config.yaml
n_layer: 10
d_model: 512
n_head: 4
n_kv_head: 4
head_dim: 128
d_mlp: 2048
vocab_size: 8192
activation: "swiglu"
norm: "rmsnorm"
norm_place: "pre"
norm_eps: 1e-06
positions: "rope"
rope_base: 500000.0
rope_fraction: 1.0
qk_norm: false
attn_scale: 0.0884
bias: "none"
tie_embeddings: false
parallel_block: false
init: "uniform"
init_std_qkv: 0.0156
init_std_o: 0.0
init_std_up: 0.0156
init_std_down: 0.0
optimizer: "muon"
lr: 0.0136
beta1: 0.93
weight_decay: 0.013
lr_head: 0.00638
grad_clip: 2.0
warmup_steps: 200
schedule: "wsd"
decay_fraction: 0.591
decay_shape: "linear"
final_lr_fraction: 0.0
batch_tokens: 131072
seq_len: 1024
doc_mask: true
train_tokens: 900600000
steps: 6872
dataset: "wikipedia_en"
MLP neurons of a small language model. Each row is named by its layer, matrix (down: output weights) and neuron, and shows model dimensions 0-63. Each number is 50 + 15 x the weight over its row's rms, rounded and kept within 0 to 99. A neuron's up and down rows have the sign that makes its largest values positive.
After each neuron's rows, "fires before" lists the tokens most often just after its 100 highest values on Wikipedia text that the model never trained on. A number after a token or word is its count.

L2.down1895:38 68 37 50 52 72 56 52 60 68 57 41 54 57 74 59 46 75 72 22 63 55 55 68 51 61 47 29 43 56 51 64 66 56 45 55 72 75 80 37 52 38 63 53 69 76 79 67 65 57 57 57 56 38 60 59 54 48 32 37 45 13 62 53
fires before: " |" 25, " (" 10, ":" 7, "I" 5, "field" 4

L7.down584:57 61 47 61 64 22 55 47 55 66 24 44 41 26 58 63 36 60 39 72 50 65 46 61 55 32 75 82 36 43 44 54 44 71 34 68 64 45 38 58 56 56 54 55 39 61 51 49 70 50 51 43 31 52 35 47 61 51 64 73 00 46 56 60
fires before: "," 34, " February" 7, " April" 5, " March" 4, " 2" 4

L7.down1486:63 45 72 49 69 34 65 57 63 40 41 42 53 30 30 62 43 53 29 76 59 37 69 57 48 53 53 58 59 50 66 40 39 57 60 38 47 60 31 53 36 50 32 29 52 73 54 42 42 47 54 54 83 43 30 52 59 30 39 36 00 51 54 50
fires before: "," 52, " to" 6

L2.down1417:76 75 51 69 47 90 63 52 43 48 53 54 66 43 64 78 51 67 67 44 56 47 47 57 47 46 76 20 60 48 16 25 67 62 29 52 26 37 46 37 56 47 45 36 70 31 41 60 80 58 52 50 62 62 32 59 41 64 75 60 45 40 52 70
fires before: "," 54, "." 8, " |" 5

L7.down949:73 46 80 62 61 53 48 71 55 39 80 85 23 68 25 48 32 51 38 40 62 54 58 14 63 41 42 67 53 48 55 64 47 43 37 61 73 37 70 42 49 42 52 46 50 41 32 67 41 66 51 27 54 48 44 40 52 28 69 77 46 47 63 49
fires before: "2" 13, "6" 12, "3" 12, "9" 11, "8" 11, "0" 10

L7.down904:61 64 12 47 31 38 44 39 36 37 31 35 46 33 61 17 56 50 48 49 57 29 59 47 69 59 65 58 44 30 74 10 23 58 52 61 46 38 52 33 42 66 50 47 60 27 69 63 55 91 62 96 33 22 73 58 43 38 71 49 25 63 49 16
fires before: "s" 39, "es" 9, "ers" 5, "ys" 4

L2.down531:35 57 49 49 58 57 24 30 58 51 44 50 53 36 47 59 66 64 71 42 40 65 63 50 49 53 40 50 40 70 36 42 31 47 52 67 51 34 22 63 52 83 67 44 55 28 60 46 52 56 50 58 49 33 54 39 68 52 57 41 49 43 44 36
fires before: "  " 41, "\n" 14, "\n\n" 9, " Votes" 4, " Swing" 4

L2.down1570:26 72 15 27 26 30 70 55 53 57 27 86 63 37 62 33 54 39 88 74 62 61 44 59 44 53 65 48 48 56 55 33 57 57 40 49 52 25 46 44 55 53 69 60 62 61 46 49 32 57 59 50 51 46 76 16 62 65 47 31 73 52 47 35
fires before: "=" 51

L7.down849:44 44 70 58 44 44 74 38 73 51 46 34 41 25 51 78 39 43 61 38 49 46 26 76 64 68 71 48 37 62 43 34 53 48 65 36 52 51 46 31 62 51 30 52 60 68 69 40 42 42 66 68 28 26 51 32 40 40 59 69 38 39 51 70
fires before: " |" 93

L2.down768:59 10 44 50 56 99 42 43 40 26 24 68 50 43 58 33 27 28 35 51 53 29 40 45 67 76 47 42 64 40 47 47 64 47 68 63 56 71 44 51 23 59 62 40 61 40 55 58 33 57 49 44 75 53 38 35 32 60 48 53 36 43 58 35
fires before: "=" 70

L2.down356:34 49 68 75 45 50 73 36 72 49 29 30 34 61 52 63 48 51 25 33 53 37 67 47 20 66 69 40 40 99 43 40 74 32 27 43 12 25 54 49 43 99 44 32 48 55 44 58 38 58 49 32 28 46 45 78 68 56 78 63 26 52 40 65
fires before: "s" 41, " to" 5, "kin" 5, "mer" 4

L2.down321:43 56 56 32 43 51 63 39 28 57 72 52 67 61 56 30 54 58 52 62 53 53 30 33 19 46 51 45 47 63 55 55 41 52 50 78 37 74 37 43 45 44 61 40 15 48 49 31 70 56 48 75 27 69 45 12 55 63 59 46 59 62 64 51
fires before: " |" 34, "." 19, "–" 12, "-" 4, " -" 4, "c" 4

L7.down1057:44 62 53 77 31 45 44 77 23 34 55 26 68 38 39 43 51 48 64 52 58 49 38 52 27 49 67 72 47 71 40 57 24 76 75 73 73 63 49 47 20 55 46 48 50 50 36 31 56 70 34 48 58 46 59 61 48 63 52 57 93 54 53 37
fires before: "," 39, "." 14, " million" 6, "8" 5

L7.down1144:95 47 49 40 70 32 47 30 70 63 43 76 70 51 63 43 56 57 36 53 61 47 26 68 26 48 50 57 42 63 29 54 52 38 59 54 74 46 23 29 64 64 64 34 47 15 53 44 56 41 58 47 37 64 56 21 45 67 86 59 93 70 25 62
fires before: " |" 33, "%" 11, " of" 7

L2.down1163:46 50 54 40 51 52 58 54 33 56 66 55 64 40 42 72 42 46 34 45 52 69 66 56 56 40 33 68 58 57 53 31 45 61 60 28 53 33 54 76 53 35 54 58 40 53 55 71 56 10 64 41 39 46 60 64 48 60 57 44 64 44 47 41
fires before: " |" 45, "=" 8, "″" 5, ":" 4

L7.down780:39 62 44 40 45 53 77 58 38 49 61 58 31 48 60 24 62 57 53 73 51 38 47 35 60 54 58 25 85 64 45 46 41 31 43 51 38 31 46 74 71 68 33 30 74 12 44 35 71 41 27 43 38 57 52 40 35 57 73 24 48 72 54 61
fires before: " |" 52

L2.down1785:50 28 29 73 51 37 50 23 70 78 19 53 10 62 52 59 60 83 73 56 51 49 49 58 45 42 45 60 46 68 47 37 29 63 45 28 39 52 63 62 28 32 20 27 26 51 52 83 40 50 66 64 49 45 31 49 58 45 50 58 49 84 71 58
fires before: "|" 100

L7.down583:66 46 44 53 43 29 82 68 48 65 55 24 43 33 41 58 48 47 67 46 30 42 23 26 36 50 92 50 69 61 24 63 50 50 61 61 53 24 78 70 48 54 40 53 49 59 48 41 60 38 06 41 30 68 56 41 60 61 46 52 45 45 55 19
fires before: " |" 55, "," 11

L7.down1531:51 40 51 61 25 42 26 18 41 79 74 55 58 50 81 54 61 47 61 51 41 61 49 48 54 59 39 47 66 52 48 44 32 56 65 41 62 64 61 78 32 41 36 55 68 46 54 56 79 57 41 49 60 24 54 58 67 26 76 55 00 36 39 46
fires before: "=" 33, "-" 17, "The" 6, "–" 4, "|" 4

L2.down1348:44 48 56 40 46 57 69 22 60 56 59 58 50 32 34 55 62 32 39 46 73 34 40 44 39 45 49 61 54 45 28 56 38 48 54 46 62 55 47 67 40 79 28 46 45 52 50 45 23 55 19 56 50 60 49 66 63 44 65 68 47 52 30 39
fires before: " |" 53, "." 11, " 0" 8, " of" 5

L7.down460:70 44 31 21 64 57 45 44 26 26 39 60 70 46 50 47 34 41 54 51 62 38 58 33 73 67 68 55 35 54 58 53 30 59 69 50 58 45 43 49 51 63 48 81 73 55 59 67 48 40 38 23 50 48 79 48 53 41 44 74 00 48 48 44
fires before: "." 18, "," 15, " and" 12, " in" 7, "'" 7, " on" 6

L7.down938:43 56 50 60 23 40 44 60 43 44 44 46 40 66 47 65 50 53 85 39 59 56 50 50 61 66 48 54 73 63 64 29 59 63 46 46 12 41 40 61 29 56 52 56 66 50 49 51 41 46 59 79 63 28 32 67 31 62 50 37 99 70 27 37
fires before: "," 53, "\n" 13, " (" 11, ")" 6

L2.down614:67 12 59 62 36 57 39 82 52 61 57 50 70 47 44 36 72 65 36 70 31 37 50 35 37 64 33 25 54 60 50 62 54 32 48 54 60 36 60 60 52 39 51 55 60 66 51 49 63 37 83 66 43 47 30 29 52 58 30 37 41 64 38 45
fires before: "," 41, "." 14, " to" 8, " he" 4

L2.down426:45 61 63 58 27 48 54 65 53 51 59 61 73 53 57 65 71 67 57 48 47 62 52 56 55 51 50 50 59 65 79 37 46 52 38 61 35 41 21 66 54 47 40 41 48 49 52 50 33 29 42 86 47 40 66 39 56 35 75 53 33 75 68 50
fires before: "\n" 21, ":" 17, ")" 16, " /" 10, " (" 8, "=" 4

L7.down909:33 56 46 41 47 65 45 68 53 63 58 42 29 62 32 56 29 66 58 52 50 51 55 80 54 33 35 38 34 71 22 77 38 66 62 54 56 54 47 32 24 41 47 67 31 21 69 27 47 56 46 56 48 50 43 46 49 44 82 49 29 45 04 23
fires before: "\n" 78, "\n\n" 9

L7.down1445:41 57 14 64 37 31 71 46 86 72 54 34 32 63 55 59 68 34 18 53 63 52 77 80 55 83 34 42 82 50 40 65 51 52 06 54 37 31 67 47 38 55 53 40 71 52 46 47 43 55 50 32 38 40 54 62 53 28 50 35 40 49 49 50
fires before: "  " 34, " of" 9, " |" 5, "|" 5, " Majority" 4, "view" 4

L2.down1518:75 57 71 23 44 50 44 48 57 65 66 48 67 65 65 28 30 58 67 45 50 48 38 40 59 79 54 42 36 49 55 67 44 64 41 57 83 68 68 57 41 43 46 58 60 55 39 42 49 64 38 27 61 39 47 55 32 42 42 66 42 61 45 48
fires before: "|" 99

L2.down379:54 32 33 57 48 82 39 57 33 52 42 60 90 56 43 34 18 60 48 33 54 41 55 58 22 61 51 42 47 61 28 47 41 37 45 45 36 30 61 33 63 32 46 49 58 50 45 46 41 79 39 55 77 57 44 34 62 73 53 27 25 30 50 57
fires before: "=" 24, "\n" 20, "-" 19, "  " 12, " 0" 4

L7.down959:41 59 63 42 45 56 51 29 22 33 66 40 66 49 26 45 72 52 79 36 43 52 54 76 69 29 59 60 74 61 41 63 31 95 85 41 55 46 06 77 47 51 33 56 54 50 55 50 56 75 32 54 60 40 25 47 66 99 61 32 37 54 52 63
fires before: "|" 69, "han" 4, "rich" 4

L7.down466:46 55 54 74 58 32 68 41 42 64 54 47 35 49 16 67 24 17 70 65 80 30 21 51 46 58 52 61 51 37 53 74 55 62 59 78 48 52 64 67 38 60 53 73 55 32 61 34 49 53 64 64 64 26 48 60 43 73 55 88 78 70 21 26
fires before: " |" 70

L2.down622:39 77 30 33 34 52 62 30 74 60 59 62 44 22 41 39 56 32 44 69 72 57 34 70 48 63 67 43 71 55 46 37 57 73 53 50 47 54 65 31 32 48 46 82 49 08 67 51 61 45 32 16 61 51 65 39 73 53 61 58 38 52 55 62
fires before: "\n\n" 23, "″" 17, ":" 8, "′" 4

L2.down1875:36 81 71 36 38 70 33 38 71 74 12 37 57 34 55 60 57 59 36 59 46 37 40 42 54 63 64 83 41 78 66 53 55 59 40 54 59 40 36 29 54 72 40 49 31 42 57 57 61 45 51 77 59 45 37 63 45 63 45 49 62 69 22 74
fires before: " in" 18, "=" 14, " life" 8, " =" 8, " and" 6, " at" 5

L7.down911:41 33 59 54 62 53 35 65 57 74 33 49 63 69 56 44 40 60 49 40 48 78 50 68 31 36 73 59 37 68 66 61 72 35 34 24 60 35 65 64 76 56 55 72 76 49 40 60 36 45 45 31 67 58 55 35 69 71 48 42 00 65 42 55
fires before: "  " 52, " 0" 8, " ENG" 5

L2.down186:46 34 42 42 46 57 52 25 18 33 32 46 52 84 52 52 59 46 32 55 38 54 78 67 73 39 79 57 67 17 64 33 44 47 51 34 63 49 23 65 57 35 52 60 59 56 25 50 75 48 71 63 35 56 57 61 57 28 42 67 12 39 53 50
fires before: "=" 96

L7.down2042:77 58 50 40 42 74 48 55 65 43 55 96 38 53 40 90 48 33 45 62 37 43 63 77 61 53 82 51 63 56 53 40 54 53 53 28 42 34 53 54 57 20 56 33 80 34 53 86 46 71 32 45 55 72 50 39 40 20 50 79 16 81 36 69
fires before: "," 38, " and" 34

L2.down1183:55 58 37 67 77 37 25 56 37 77 67 63 39 32 34 71 62 66 59 44 55 36 77 54 67 56 36 45 41 56 49 52 33 50 72 56 41 57 47 47 59 53 57 53 59 57 63 51 37 41 37 69 40 33 31 53 42 60 72 27 42 44 55 23
fires before: "|" 100

L2.down774:45 60 76 24 39 38 45 25 47 41 32 30 74 68 41 52 42 65 08 32 44 36 62 37 47 42 55 41 39 57 36 52 47 57 40 52 18 37 16 36 53 52 30 50 60 74 36 63 64 27 47 39 49 49 42 64 41 64 44 50 02 31 37 45
fires before: "=" 100

L7.down716:68 61 51 65 38 49 41 41 29 57 62 79 52 43 63 38 58 77 50 62 42 52 81 62 51 62 52 52 39 20 80 40 35 61 27 34 35 33 14 44 41 29 23 46 39 56 46 66 42 66 74 73 60 26 64 32 35 14 49 59 08 37 64 60
fires before: " to" 18, "," 17, "." 15, " and" 7

L2.down1645:84 38 66 06 43 39 65 36 26 39 61 25 52 46 51 40 47 63 65 30 47 52 67 31 32 19 29 56 72 91 69 56 36 66 24 33 74 42 51 62 56 59 32 65 61 47 67 44 47 62 56 43 20 54 60 48 35 35 43 32 67 54 63 50
fires before: " |" 55, "." 5

L7.down1175:32 43 37 83 62 62 53 41 66 18 52 61 59 84 54 58 62 72 46 34 39 36 57 17 50 35 61 52 28 79 38 54 48 40 54 36 46 51 62 31 34 49 68 51 58 46 41 41 69 43 46 52 70 51 58 53 55 81 45 33 00 44 56 50
fires before: "|" 24, "=" 23, "The" 6, "On" 4

L2.down1511:26 71 56 48 55 52 78 60 38 53 60 64 41 53 36 40 38 53 68 40 54 39 57 43 59 56 96 54 31 70 75 68 73 61 49 35 54 58 57 42 54 64 47 63 57 74 69 76 54 47 27 38 31 38 50 62 55 28 45 54 78 65 38 41
fires before: "\n" 19, " %" 17, " Votes" 15, "  " 8, " W" 5, " GA" 5

L7.down513:48 53 56 59 60 40 51 50 52 64 58 69 25 22 61 46 64 50 28 42 80 72 61 47 48 59 65 62 45 55 45 46 31 44 53 62 33 20 36 73 76 50 54 35 70 32 49 59 41 55 49 40 66 53 35 53 58 50 58 55 24 35 78 44
fires before: " of" 24, " to" 13, " for" 13, " as" 9, " by" 8

L2.down2034:51 68 54 38 31 51 53 33 53 61 66 66 24 36 40 33 73 55 45 33 56 38 25 37 34 58 48 55 68 68 57 35 42 37 32 45 26 42 57 67 55 65 47 47 45 28 53 51 56 45 59 57 30 35 50 56 43 52 56 54 55 56 57 43
fires before: "=" 99

L2.down1487:72 50 58 77 46 57 61 65 59 53 56 75 29 70 54 37 53 79 64 75 71 45 23 31 61 54 48 58 41 34 63 34 38 53 51 70 69 55 49 71 46 65 32 75 17 36 58 48 66 69 65 37 43 25 56 41 68 35 36 16 38 33 47 31
fires before: "s" 64

L7.down640:48 66 63 54 45 34 23 39 75 50 44 36 24 61 55 32 27 26 58 36 55 56 39 74 76 50 34 48 52 46 71 51 46 51 41 54 70 58 38 54 49 51 55 16 25 40 44 47 61 35 47 50 36 37 52 22 61 42 71 53 53 34 31 51
fires before: "." 56, " 100" 5, " |" 4

L7.down1888:71 46 41 57 33 61 35 36 57 67 45 60 56 65 53 48 66 55 55 52 46 51 39 51 59 49 68 63 57 65 47 39 48 55 66 61 45 63 26 47 40 36 35 47 54 74 45 99 75 49 51 37 96 62 38 49 55 47 31 52 00 64 36 61
fires before: "-" 39, "|" 36, "=" 9

L7.down497:63 53 43 60 42 26 36 43 42 66 31 53 36 51 64 46 45 53 55 44 36 50 78 63 55 58 68 39 52 32 48 83 48 89 28 52 46 41 27 51 54 53 66 44 23 49 62 49 45 38 46 57 43 46 91 53 46 24 58 50 05 47 31 45
fires before: "," 67, " with" 4

L7.down1798:66 56 79 63 13 67 61 55 29 39 67 53 20 33 52 34 38 59 48 33 51 55 36 65 13 28 65 28 47 33 40 25 82 39 49 52 51 58 49 26 57 53 68 58 39 43 42 35 68 56 65 48 77 46 50 86 45 58 49 58 99 47 72 56
fires before: " |" 62, "." 18, "″" 11

L2.down37:31 19 43 19 68 63 34 33 28 38 59 66 51 74 79 38 55 64 60 62 53 54 40 23 55 65 44 30 35 45 46 48 46 40 37 54 57 40 57 67 45 58 42 58 61 71 78 46 40 34 26 53 20 37 58 40 54 81 29 19 30 57 43 62
fires before: " |" 52, " (" 5, "\n" 4

L7.down1238:55 32 43 48 50 56 49 85 38 45 42 65 61 48 57 34 49 67 42 70 28 47 30 57 46 54 62 57 35 64 00 27 55 31 57 36 39 43 34 43 64 41 89 56 47 63 51 49 61 66 26 64 48 65 62 46 20 55 68 32 00 63 38 50
fires before: "," 17, "." 16, ")" 10, "–" 8, "-" 7, " |" 5

L7.down1426:67 56 45 74 46 61 42 44 70 47 60 38 39 64 41 44 24 35 64 40 15 41 41 71 34 50 54 47 41 56 40 40 53 60 62 37 43 52 32 43 52 39 48 61 17 48 41 54 65 37 31 50 54 45 55 54 62 59 41 51 13 53 61 49
fires before: ":" 29, " |" 22, "s" 12, ")" 4

L2.down1908:51 18 88 53 68 69 66 47 32 59 69 66 46 63 41 58 58 48 36 50 62 40 87 33 43 77 26 26 80 57 57 40 28 38 55 91 46 18 72 46 83 70 59 48 40 81 35 55 45 44 54 47 56 48 50 71 30 28 69 23 31 40 23 49
fires before: " the" 52, " his" 5, " Representatives" 4

L2.down1273:54 48 46 62 53 53 52 38 47 69 31 44 30 64 48 33 10 12 76 08 61 39 37 67 47 11 13 59 34 34 65 42 33 40 56 66 64 36 61 44 38 72 37 54 70 65 49 45 51 56 75 64 55 89 47 39 53 68 45 30 37 65 74 75
fires before: " the" 16, " not" 11, " a" 9, " of" 7, " in" 7

L2.down262:62 64 51 31 30 48 64 34 58 60 46 50 42 74 53 37 35 46 54 54 50 69 78 49 49 48 35 54 50 48 29 61 50 54 45 44 51 46 54 28 52 68 52 72 42 50 43 33 43 60 50 62 58 87 77 39 47 59 37 49 71 51 68 30
fires before: ")" 15, " |" 14, "′" 14, "\n" 10, "″" 8, " (" 6

L2.down212:59 15 37 44 50 67 42 47 68 48 41 39 45 24 27 33 62 36 37 51 41 48 79 43 49 59 31 58 33 46 60 34 70 42 36 65 36 44 52 69 52 35 46 49 52 46 65 31 51 67 44 56 49 61 33 46 71 51 68 40 00 55 45 53
fires before: "," 55, " the" 8, " he" 6

L7.down1920:44 51 47 44 41 50 66 46 73 36 66 52 69 37 79 63 68 72 64 53 42 43 41 59 36 58 67 13 67 63 37 45 42 39 57 16 58 68 34 29 52 46 54 66 43 62 17 49 54 48 10 31 79 36 55 43 50 71 62 55 56 36 47 57
fires before: " |" 28, "." 22, "–" 7, " in" 7, "," 5

L7.down1711:54 51 58 27 65 31 40 53 79 47 53 79 23 44 51 51 47 44 28 61 43 49 86 32 49 47 46 42 56 40 57 67 41 91 55 47 32 63 66 70 38 61 39 50 66 68 24 51 41 44 46 07 45 31 92 55 29 72 63 30 00 42 54 60
fires before: ")" 90

L7.down1842:43 64 57 63 59 27 49 30 64 49 63 63 39 30 30 22 51 36 35 72 54 45 54 32 41 36 65 00 63 36 35 73 52 42 47 53 44 49 62 53 44 72 40 46 46 61 35 48 57 51 35 22 44 49 47 54 58 71 33 77 56 56 43 44
fires before: " |" 57, " (" 12, " &" 4

L7.down1241:32 58 57 48 32 59 47 39 39 45 71 66 74 59 53 61 54 57 40 55 75 53 51 53 63 47 43 57 53 44 36 86 40 68 37 43 62 60 44 71 28 57 21 30 62 51 64 47 70 33 32 40 47 56 46 46 33 55 45 52 27 59 63 81
fires before: " to" 31, ")" 14, "–" 6, " m" 6, " in" 6

L2.down2042:40 72 44 46 66 48 45 47 60 51 48 28 57 37 31 68 83 49 67 59 45 54 60 72 40 44 30 37 51 40 39 59 56 59 32 45 56 46 48 43 42 35 46 46 55 42 40 41 32 48 71 56 32 66 52 43 28 33 47 62 78 52 49 19
fires before: "=" 31, " =" 31, " and" 10, "ion" 4, "s" 4

L2.down1585:41 62 57 58 85 46 39 51 40 50 64 26 66 32 48 77 45 47 62 59 71 70 55 42 76 47 52 40 80 56 54 47 28 53 46 32 42 50 41 57 53 36 72 32 39 36 67 94 56 62 48 54 45 45 29 32 50 48 36 37 38 61 46 34
fires before: "|" 96

L2.down673:62 28 64 69 57 48 34 45 78 64 34 82 36 19 65 38 58 51 43 47 51 53 52 18 72 68 17 58 57 38 76 49 50 42 67 78 54 40 60 65 56 17 52 52 45 39 51 40 25 70 68 42 46 30 60 56 54 47 56 56 40 70 43 52
fires before: " he" 16, " the" 13, " a" 13, " it" 6, " an" 4

L2.down21:64 76 43 53 27 66 60 48 45 40 45 40 40 43 55 25 47 50 79 78 30 34 56 83 36 50 58 50 35 52 67 60 77 60 50 45 70 62 45 66 65 28 55 56 57 53 50 19 41 51 39 49 47 64 49 44 37 51 24 55 82 39 67 44
fires before: " |" 70, "." 14

L7.down1825:39 65 51 44 63 64 34 42 40 57 54 68 55 78 68 35 64 47 46 41 29 33 54 54 43 25 58 41 70 59 59 50 64 35 48 43 45 39 54 62 70 40 67 63 59 68 39 61 64 68 69 75 52 46 33 47 48 28 41 75 52 62 53 61
fires before: "s" 33, "|" 22, "=" 18

L7.down1200:36 41 34 51 49 36 41 81 61 29 42 43 36 49 08 54 29 41 28 05 54 33 68 47 38 70 40 39 43 41 41 53 64 63 73 54 36 38 52 51 51 59 45 34 46 30 70 43 65 52 38 48 37 83 29 67 31 29 60 35 13 69 34 34
fires before: "s" 39, "=" 22

L2.down9:41 78 63 58 75 36 21 63 19 68 21 48 55 49 63 21 64 48 54 51 66 39 30 42 53 42 27 70 44 35 71 59 67 46 62 45 65 61 58 45 30 53 50 53 37 79 43 50 40 44 33 63 25 49 37 25 84 19 43 60 45 48 37 45
fires before: " to" 27, "s" 14, "ing" 10, " of" 9, "ity" 7, "ent" 4

L2.down1172:74 47 46 51 48 36 77 44 37 37 40 23 64 59 69 19 34 55 07 66 62 45 51 25 34 44 32 42 59 45 55 45 41 44 40 33 50 72 60 53 53 29 41 22 71 37 20 43 52 86 60 53 66 30 44 46 39 16 59 37 01 45 27 70
fires before: "\n" 25, " X" 11, " ±" 9, " —" 8, " GA" 5, " GD" 4

L2.down879:60 43 51 30 35 40 28 58 69 71 55 42 72 48 55 46 54 74 44 36 77 61 44 58 69 57 48 81 61 43 55 65 40 55 61 66 62 50 33 38 47 53 91 56 52 59 09 69 62 36 78 47 22 39 34 53 46 48 36 36 56 52 75 71
fires before: "|" 68

L2.down641:76 39 61 52 59 55 36 46 50 36 52 60 46 55 67 44 52 36 39 47 50 58 55 63 34 30 49 23 52 56 48 44 30 28 79 31 85 44 22 27 66 47 45 46 44 56 42 52 65 60 36 72 39 59 47 28 66 43 36 26 70 74 16 40
fires before: "=" 96

L2.down1222:28 47 50 64 40 62 70 64 61 41 26 66 39 37 63 55 69 37 56 33 44 50 53 45 52 40 47 56 36 40 26 40 82 27 37 44 34 59 70 74 65 52 51 36 91 44 25 38 41 35 31 39 73 57 20 46 37 68 49 69 08 45 36 55
fires before: " |" 25, "N" 20, "W" 7, "E" 5

L7.down1872:34 55 57 61 41 60 61 54 19 45 53 71 33 64 38 57 33 33 83 49 40 84 60 51 34 41 65 53 67 50 32 52 34 34 57 73 39 38 60 50 73 61 63 65 43 38 26 35 50 67 66 57 57 54 46 17 57 65 62 32 08 69 46 65
fires before: ")" 23, " in" 16, " of" 12, "," 10, "-" 4, " (" 4

L7.down415:76 65 55 51 28 60 32 32 54 51 38 78 45 58 44 50 48 60 55 31 67 40 61 52 50 61 60 45 52 56 35 75 36 52 21 65 28 56 38 61 48 32 71 72 37 38 49 96 49 42 59 67 76 48 34 44 58 42 55 37 45 33 25 60
fires before: "  " 75, "/" 15

L2.down518:44 49 35 45 32 44 29 60 38 55 32 52 50 51 63 73 63 48 37 55 52 63 45 21 43 73 36 29 53 52 59 34 79 40 74 43 60 33 49 52 73 47 49 35 36 79 69 49 62 47 60 53 60 18 61 28 56 63 62 14 29 44 84 55
fires before: " |" 25, "." 8, "–" 8, " to" 7, " and" 7, " who" 6